From a checkpoint of a small transformer trained on Wikipedia: MLP 1024 SwiGLU, rotary positions.
MLP neurons of a small language model. Each row is named by its layer, matrix (gate and up: input weights) and neuron, and shows model dimensions 48-111. Each number is 128 + 24 x the weight over its row's rms, rounded and kept within 0 to 255. A neuron's up and down rows have the sign that makes its largest values positive.
A block is one neuron, or neurons of one layer that tend to fire together. Before each block is what it responds to, as a language model described it from the Wikipedia text at the highest values.

Sport and activity nouns. Tokens that finish a sport, activity or sector noun, mostly in sports bios and tables, e.g. wrestling, football, tennis, poker, playing career; also business, land, power.
L6.gate72 [107 122 131  77 144 116 106 179 107 150  68 112 140 144 113 169 168 115 121 105 155 150 112 117  95 122 132  96 128 139 133  74 127 125 137 146 126  92  73 151 131 130 138 107 142  87 118 108 165 124 126 123 133 107 116 135 156 130  80  95 148  98 119 119]
L6.up72 [106 111 105 211 105  59 139 117 110 139 110 132 128 108 125 108 111 137 165 139  66  96 160 128 118 109 133 112  66 107 135 108 120 141 172 168 111 101 107 142 150 119 167 126 111 131 116 129 124 132  63  87 110 106 154  59 136 152 118 151 166  88 115 132]
L6.gate212 [ 91 114 120 140 128 169 123 136 106 159  89 100 139 140 152 141  99 159 119 141 112 109 127 108 126 189 136 115 137 138 137 142 140 121 128 162 142  76 155 134 133 144 134 154 119 118 101 106 136 136 128 114  91 126 129  96 146 122 112 159 142 128 143 112]
L6.up212 [102 100 153 111  99 136 123 124 119 102 153 158 148 139 133 135 150 131 129  95 122 120 133  92 100 144 105  98 121 120 159 122  99  87 166  77 113 133 160 136 137 120 136 107 127 135 178 148 134 138 135 100  83 126 122 103 118  95 111 143 117 140 110 134]
L6.gate402 [127 159 123 139 135 129 122  87 137 109 156 147 136  98 135 173 149  70 128 126 137 127 110 150  87 140 177  97  69 103 144 145 144 149 116 177 124 115 133 125 156 145 113  89 153 146  87 155 113 164 137 122 117 137 138  88 152 144 121 170 139 110 141  76]
L6.up402 [127 165  95 147 147 111 141 137 106 177 180 152 152 127 124 159 154  97 147 172 113 162 121  92  92  56 136 170  96 111 121 126 134 110 136  99 113 116 126 131 145 172 178 144 143 141 132 138 110  79 118 125 109 128 114 188  96 108 159 117 144 144 125 143]
L6.gate478 [105 162 114 146 144 143 132 133 135 143 117 142 102 108 117 130 120 109 117 121 103 129 105 117 151 138 128 148 118 103 128 115 154 166 151  92 123 120 130 131 111 129 136 152 134 161 131 156 105 127 147  98 123 165 124 123 171 109 141  98 114 114  99 125]
L6.up478 [112 124 105 131 123 124 108 127  98 124 125 139 113 121  72 142 120 154 144 143 141  75 153 123 142 149 146 164 149 153 104 122 100 155 141  91 137 111 156 131 175 150 104 104 120 170 101 105 143 160 141 124 116  98 148 129 121 176 144 121 138 132 131 119]

Mid-word subword fragments. Short subword pieces inside longer words, especially Greek-derived terms, such as the g in photographer, th in myth, mi in epidemic.
L6.gate84 [134 174 128 100 136 139 154 105 132 147 108 130 103 146 143 161  99 115 153 127 120 127 123 113 156 136 138 138  82 149 153 139 129 127 121 109 129 119 138  88 135 102 122 134 134 130 159 171  88 132 143 122 140 171  75 117 137  86 134 112 123 163 107 136]
L6.up84 [ 90 117  80 157 162  80 134 157 166 139 131 157 149 134 106 150 153 126 160 120 129 117 143 151 106 181  92 150  97 147  97 151 115  59 126 115 136 118 133 118 184 138 121 112 140 117 153 123 186  92  95 118 126 127  88 144 107 106 112 109 105 137 114 174]
L6.gate477 [166 146 146  87 145 136 158 174 143 148 111 150 123 158 109 113 190 143 111 110  84 131 100 102 135 118 158  98 118 128 160 131 129 103 104 149 134 111 124 128  79 118 169 113  90  75 144 138 151  92 138 131 141 124 178 160 122 155 132 181  98 107 146 154]
L6.up477 [ 97 131 101  98 161  86 143 122 132  72 158 101 144 133 127 102 127 119 113 120 171 105 122 122 160 160 159 160 100 107 164 130 168  96 154  86 142 120 142 106 111 146 124 136 160 116  96 129 123 115 138 127 143 144 107 106 166 149 111 115 142 122 122 160]
L6.gate760 [ 92  95 124 132 128 119 130 144 121 103 114 141 113 103  98 171 112 152 121 122 108 123 123  81 135 129 128 109 161 139 158 130 183 107 128 135 116 112 148 105 132 124 148 120 124 104 106  85 116 101 122 118 139 140 138 143 161 122 146 147 115 102 110 138]
L6.up760 [ 94  73 124 137 131 127 144 137 124 115 151 141 113  90 142 156 132 117 129 130 130 114 127 150 134 110 128  83 101 101 141 137 162 117 124 153  88  82 119 124 145 127 131 134 123 167 151 139 148 134 140 147  99 149 119 167 107 131 134 116 112 129 111  81]
L6.gate768 [ 74  92 133 132 148 118 150 135 146 126 107 186 124 191 150 101 105 115 170 114 121 188  90 107 104 160 149 161 139 139 165 129 134 127  99 163 141 111 104 137  97 122 121 137  95 101 140 117 150 131 145 112  98 138 119 167 125 135 119  89 134  96 118 143]
L6.up768 [131 127 115 158 136 126 124 156 142 116 140 138 136 132 146 135 132 138 139 138 187 134 108  98 150 146 137 143 105 113 148 145 135  64 115 183 150 112 113 112 127 128 148 151 112 101 116 143 115 106 149 173 114  95 111 130 151 142 126 139 123  95 148  89]

Early pieces of split words. Word-start or second word-piece tokens inside rare words split into several tokens, mostly proper names and capitalized heading words, e.g. Düssel-do-rf, San-sk-rit, Winter-ha-lter, ==M-ilitary.
L7.gate508 [160 121 124 147 128 126 157 135 138 105 155 131 106 126 122 106 126  80 140 126 120 125 102 140 131 123 109 133 112 116 133  88 153 131 110 111 144 147 133  80 107 136 109 132 133 145 132 124  76 146 164 131 108 122 119 144 154 102 100 120 170 105  97 132]
L7.up508 [134 130 120 129 137  76 120 140 140 174 158 105 114 158 179  93 163 133 130  89  99 140 134  87 147 151 125 103  74 164 166 128 106 177 152 149 152 125 159 153 169 118 129 177 154 122  87 123 107 118 126 165 142 136 105  87 132 137  97 130 123 115 117 154]
L7.gate591 [125 133  81 126 136 113  79  95 117 183 148 124 136 150 137 144 161 107 148 160 140 123 102 140 149  81 153 141 154 115 138 141 104 106 137 124 205 119  99 115 130 111  90 136 153  77 119 140 119 106 154 184 156 151 102 126 137  94  84 148 155 109 137 157]
L7.up591 [190 166 136 139 116 133 118 118 134 137 158 148 161 111 163 181  82 113 134 116 113 128 142 119 122 155 141 102 115 150 111 117 104 151 133 134 175 102 105 116 144 133 130  90 117 110 172 132 110 144 123 113  94 133 134 148 153 141 101  96 109 115 136 180]

Performing and recording words. Verbs and nouns for performing, recording or playing in music, film and sports articles, such as played, recorded, portrayed, drummer, gymnastics.
L4.gate56 [ 96 134 160 146 143  93 129 106 141 118  96  86 111 123 148 123  95 107 127 155 116 105 122  92 129 157 119 151 101 148 151 125 133 108 137 125 119 124 123 111 133  84 105 153 138 101 120 108 143 119 123  68 182 138 134 116 129 143  78  90 118 110 140 140]
L4.up56 [135 158 116 153 127 136 116 145 106 101  88 122 160  52  80 134 138 120 164 135 150 116 153 126  84  95 112 144 111 121 153 115  95 164 132 122 115  98 103 123 145 145 142 140 149 185 144 121 131 175 112 122 117 129 140 114 153 144 149  89  77 133 133 165]
L4.gate121 [146 125 155 131 149 176 117 115 137  95 126  82 124 171 107  93 140 121 117 126 140 155  69 108 120  82 115 104 132  79 142 101 110 109 172 131 116 140 139  99 113 142 105 132 104 134 112 106 204 151 148 159  92 150 110 146 137 132  99 102 152 128 167 137]
L4.up121 [118 122 117 118 157 127 138 152 159 159 126 134 161  75 131  88  85 139 124 127 187 118 109 173  92 129 142 151 154 138 131 128 120 143 124 163 126 102 127 156 166 149 139 143 138 129 114 138 137 115 155 157 156 164 144 130 107 148 157 140 144 131 157 146]
L4.gate170 [ 76 126 125 139 122 115 119 128 109 178  83 128 126 113 125 122 127 124  92 127 131 140 126 157 118 112 125 109 114  77 164 102 101 124 141 144 185  92 143 118 137 122  96 166 124 107 150 159 126 144 112 139 162 109 116 138 145 141 107 141 122  91 105 156]
L4.up170 [121 104 104  76  72 147  99 167  93 141 119 138 102 103 131 109 131 152 177 121 110 115 105 100 141 118 137 137  71 143 171 128  92  76 101 119 140 139  98 117 135 100 136  88 125 120 109 134 119 172 154  97 116 130 141 156  91 150 136 145 118 130 138 174]
L4.gate597 [142 105 159  82 128 131 115 137 128 124 152 113 104 160 118 139 111 108 115 150  56 140 106 151  62 106 163 150 118 108 122  95 162  93 132 158 139 120 108 149  90  88 152 137 157 160 178 161 103 145 178 139 112 151 117 100 158 138 108 124 158 145 123  82]
L4.up597 [119 124 143 118 146 134 127 131 109 127 174 138  94 139 118 115 135 170 139 102 136 124 133 140 144 136 163 131 106 142  97 115 126 162 106 118 140 145 138  87 129 115 162  89 152 124 120 133 149 157 139 104  88 143 123 128  95 110 122 135 180 134 166 133]
L4.gate659 [152 112 122 118 117 138 131  58 100 159 117 159 117 106 167 161  94 128 119 132 152 139  97 143 119 113 122 147  99 102 103  93 153 112 122 123 169 117  78 120 104  95  98 151 109 165  85 150 101 184  93 150 154 125 128 137 104 101 108 128 161 123 109 121]
L4.up659 [ 93 158 131 172 151 121 102 147 129 146 107 125  90  96 127 133 109 125 130 136 122 122 152  84 130 113 108 124 126 112 128 105 112 116 152 128 139  95 154 100 155 115 154 122 126 136 124 107 113 141 130 111 141 164 153 141 126 118 132 126 130 141 136 119]
L4.gate664 [ 64 114 109  85 120 132 155  94 122 138 115 151 138  89 148  90  98 138 107 101 152 152 123 122  86  92 144 129 115 120 189 108 123 130 127 104 115 115 119 148 136 110 178 107 129 137  91 140 107 118 138 129 108 117 105 123 134 118 101 157 113  96 165 109]
L4.up664 [145 155 162 113 132 190 139  92 123 145 140 117 122 127 133 143 112 153  84  91 114 145  79 103 148 145 149 146 129  93  96 117 109 142 103 119 129 129 152  78  92  79  95 123 152 118 147 113 128 126 167 137 125 163 134 135 116 120  99 126 103 155 145 105]
L4.gate729 [114 170  99 108 147 152 138 142 171 141 149 123 176 128 102 133 138  88 153 135 131 141 131  79  95 117 154  74 107 126 132 169 111 123 125 157 134 132 126  95 155  85 137 137 125 137 101 129 107  85 152 141 145 147 102 140 133 133 156 152 121 137 142 127]
L4.up729 [129 131 170 142 100 170 170 138 128 131  99 133 131 143 140 104 145 156 108 139 150  84 160 105 152 142 134 134 170 134 125 107 136 128  73 138 134 107 149 144 115 116  97  81 133 150  85 157 162 138 112 119 121 127 149 138 129 130 127 201 122 137 133 171]
L4.gate848 [ 69 154 139  92 113 116 142  83 119 148 100 119 108  86 103  83 145 101 141 149  86 161 178 145 131 144 129 105 141 140  96 150 107 138  83  86 134 118 145 122 143 159 136 102 117 144 126 106 120  80 112 125 149 120 121 133 106 144 143 147 183 115 114 128]
L4.up848 [127 153 130 134 125 148 112 128 137 124 128 127 146 122 178 126 125 152  84 117 173 171 137 161 167 133 170 178  99 168 162 163 119  99 120 129 137 142 129 141 129 133 106 167 133  97 160 117 136 151 123 119 118 121 153 116  95 127 121 154 128 116 140 101]

Music genres and instruments. Music genre and instrument words in band and career descriptions (rock, piano, brass, rap), plus other entertainment words (radio, film, opera) and heading "=" marks.
L7.gate89 [ 72 142 145 149 160 123 144 145 135 113 125 105  91 101 148  74 108 139 107  85 162 125 157 179 152 150 156 122  89 146 163 118 163  97  92 121  93  87 161 139 132  97 135 144 122 140 135 113 157 152 129  95 112 145 129  96  96 127 106 118 108 136 163 129]
L7.up89 [137  92 131 124 137 142 112 170 127  99 138 156 121 132 152 150 101 140 161 184 127  96 158 125 168 142 137 134 148  76 130 107 138 132 143 143 132 139 134  75 169 122 183 152  49 140  88 182 121 134 119 138  68 142 145 102 108 133 119 113 110 123 124  87]
L7.gate624 [102 142 133 113 126 121 106 155 139 131 106 119 108 132 138 118 141 119 111 118 144 130 126 120 116 116 147 126 112 100 105 114 150  97 114 154 118 114 156 153  91  85 110 149 191 115 143 135 147 130 116  97 141 161 126 120 147 149 126 144 107 135 159 157]
L7.up624 [119 136 142 128 144 136 171 125 113 157 109 147 107 160 121 141  83 177 122 130 137 156 147 198  82 102 102 121 116 122 168 131 170 163 150 159 129 109 131 135  94 124 122 121 126 155 143 147 133 101 121 103 155 178 144 126 131 173 110 124 125 107 126 114]

Mid-word consonant fragments. Single letters or short pieces split off inside a word, mostly g (Geo-g-raphy, de-g-ree, in-g-redients), plus f in LaTeX \mathbf and URLs.
L4.gate250 [105  98  96 126 132 124 115  94 101 208 119 174 167 161  88 153 144 132 153 101 130 105 113 156 126 144 138 121 138 146 164  86  92  91 128 145 144 120 119 200 119 113 128 135 130 132 104 109 116  81 162 149 149 119 138  89 106 148 140 138 190 157 112 113]
L4.up250 [ 96 126 133 132 135  89  81 144 148 128 141 101 108 132 143 135 167 136 162 153 113 120 138 170 138 138 128 129 129 128 121  76 100 114  93 153 124 155 138  93 169 130 103 128 121 139 151 108  86  95 142 103 108 121 147 152 139 115 137 166 143 127 180 122]
L4.gate296 [102  85 134 118 112 119 104 120 118 170 122 133  54 179  94 122 121 150 118 113 128 143 139 136 139 112 110 116 136 155 170 162 110 138 115 125 104 152  58 157 132 118  96 116 167 142 116 118 113 127 149 101 145 154 157  96 154  91 126 125 141 147 120 168]
L4.up296 [ 77 121 135 129 148  79  98 155 131 121 115 124 114 116 139  93 117 134 140 199 133 123 152 171 108 165 157 141 128 142 140 131 155 121 128 149 141 147 165 199 106 122 114 120 120 114 107 119 128 137 137  84 110 129 132 110 121 139 137 148 135 144 117 104]
L4.gate414 [108  95 185 125 167 101 107 155 115  93 130 112 151 121  89 102  97 137  86  82 130 167 114 123 136 126 146  86 112  79  98 131 138 151  93 159 106 127 134 133 110 107 155 125 138  68 144 143 122 138 112 133  87 146 181 153 120 133 143 122 144 136 105 148]
L4.up414 [126 126 146 110 136 160  59 100  77 136 130 126 129 147 150 157 118 136 110 159 141  94 156 112 120 124 129 120 172 103 134 124 178 146 165  93 154 138 107  76 118 163 118 106 142 116 138 160 112 129 121 113 105 118 112 123 100 123 125 106 161 160 146 115]
L4.gate577 [102 154 139 144 141 129 135 119 171 108 146  94 138 124 100 120 115 130 164 118 123 149 113 152 142 131 178 160 131 122 171 125 120 127 131 113 132 134  97 113 102 111  80 108 131  92 123 125  78 128 105 156 152 140  74 146 145 177 107 157 107 150 177 147]
L4.up577 [142  93 127 170 143 137 136 121 147 124  84 146 147 116 132 115  98 128 117 150 140 127 115 121  65 173 151 156 109 119  96 152 139  96 142 110 133 121 132 139 128  74 111 157 110 131 153 128  86 151 169 159 182 114 101 174 129 105 122  95 147 114  83 122]
L4.gate717 [ 90 117 133 101 133 108 169  82 157  96 164 127  85 163 125 129 106 142 120 145 118 179 142 179 138 124 139 114 140 136 148 129 176 103 145 111 101 145 108 144 114 110 133 123 138 136 169 149 121 107 103 107 151 126 111 120 134 167 126 146 131 152  95 130]
L4.up717 [172 168 123 135  77  98 101 165 101  98  75 134 153 139  88 152 140  89 112 155 144 101 132 126  93  83 116 131  82 146 134 116 150 119 145  91 141 127 146 161 138 106  73 167 132 126 174 120 106 130 163 145 162 172  93  91 166 139 127 133 124 154 151 147]
L4.gate780 [114 184 132 164 147 113 113 114 160  87 137 141 114  94 155  93 142 111 120 116 157 129 147 146 124 113 119 125 129 120 147 102 126  96 105 116 111  81  80  78 108 134 137 129  89 119 122 151  90 157 157 115 119 156 125 127 177 134 116 114 135 129 139 112]
L4.up780 [154 110 114 142  96 120 120 129 145 104 108 109 146  93 114  91 144 113 169 156  92  87  84 183  84 127 123 159 129 111 133  96  61 113 149  95 155 112 146 122  96 146 105 116 120 104 126 113 125 148 129 134  74 161 112 164  89 163  86  97  99  97 136 129]
L4.gate791 [ 63 127 176 115 146 104 109 149  97 147  90 151  91 117 136 150 110 151 125 141 120 138  76 131 143 118 127 149 109  86 141 127 121  95 141 149 138 145  88 106 114 108 102 161 153 112 130 102  93 137 160 193 102 111 129 105 158 133 118 180 121 100 170 129]
L4.up791 [110 150 132 128 138 117 123 121 133 148  91 196 107 135 157 113 128 164 125 159 132 135 121 154 112 168 158 115 136 149 140 161 104 167 136  97 134 153 146 123 165  94 114 134 103 145 170 140 119 147 106 135 101 164 123 137  96 124 128 154 114 118 135 156]
L4.gate863 [117 116 114 122 144 142 135 123 177 110 137 208 136 168 113  84 132  78 135 154 149 166 120 118 146  95 124 111  88 125 129 126 147 100 147 115 132 112 113 114 145 153 135 113 110 148 124 119 126 159 151 126  67 132 126 164 121 163 101 138 122 127 133 161]
L4.up863 [170 146 160 112 155  95 140 145 135 103 152 126 171 102 159 130 136 147  99 125 147 133  99 165 142 115 123 138 124 175  86 128 105 112 116 101 111 166  92  84 145 145 119 182 173 130  97 181 153 141 143 138  84 150 165 130 146 114 115 138 150 127 135 128]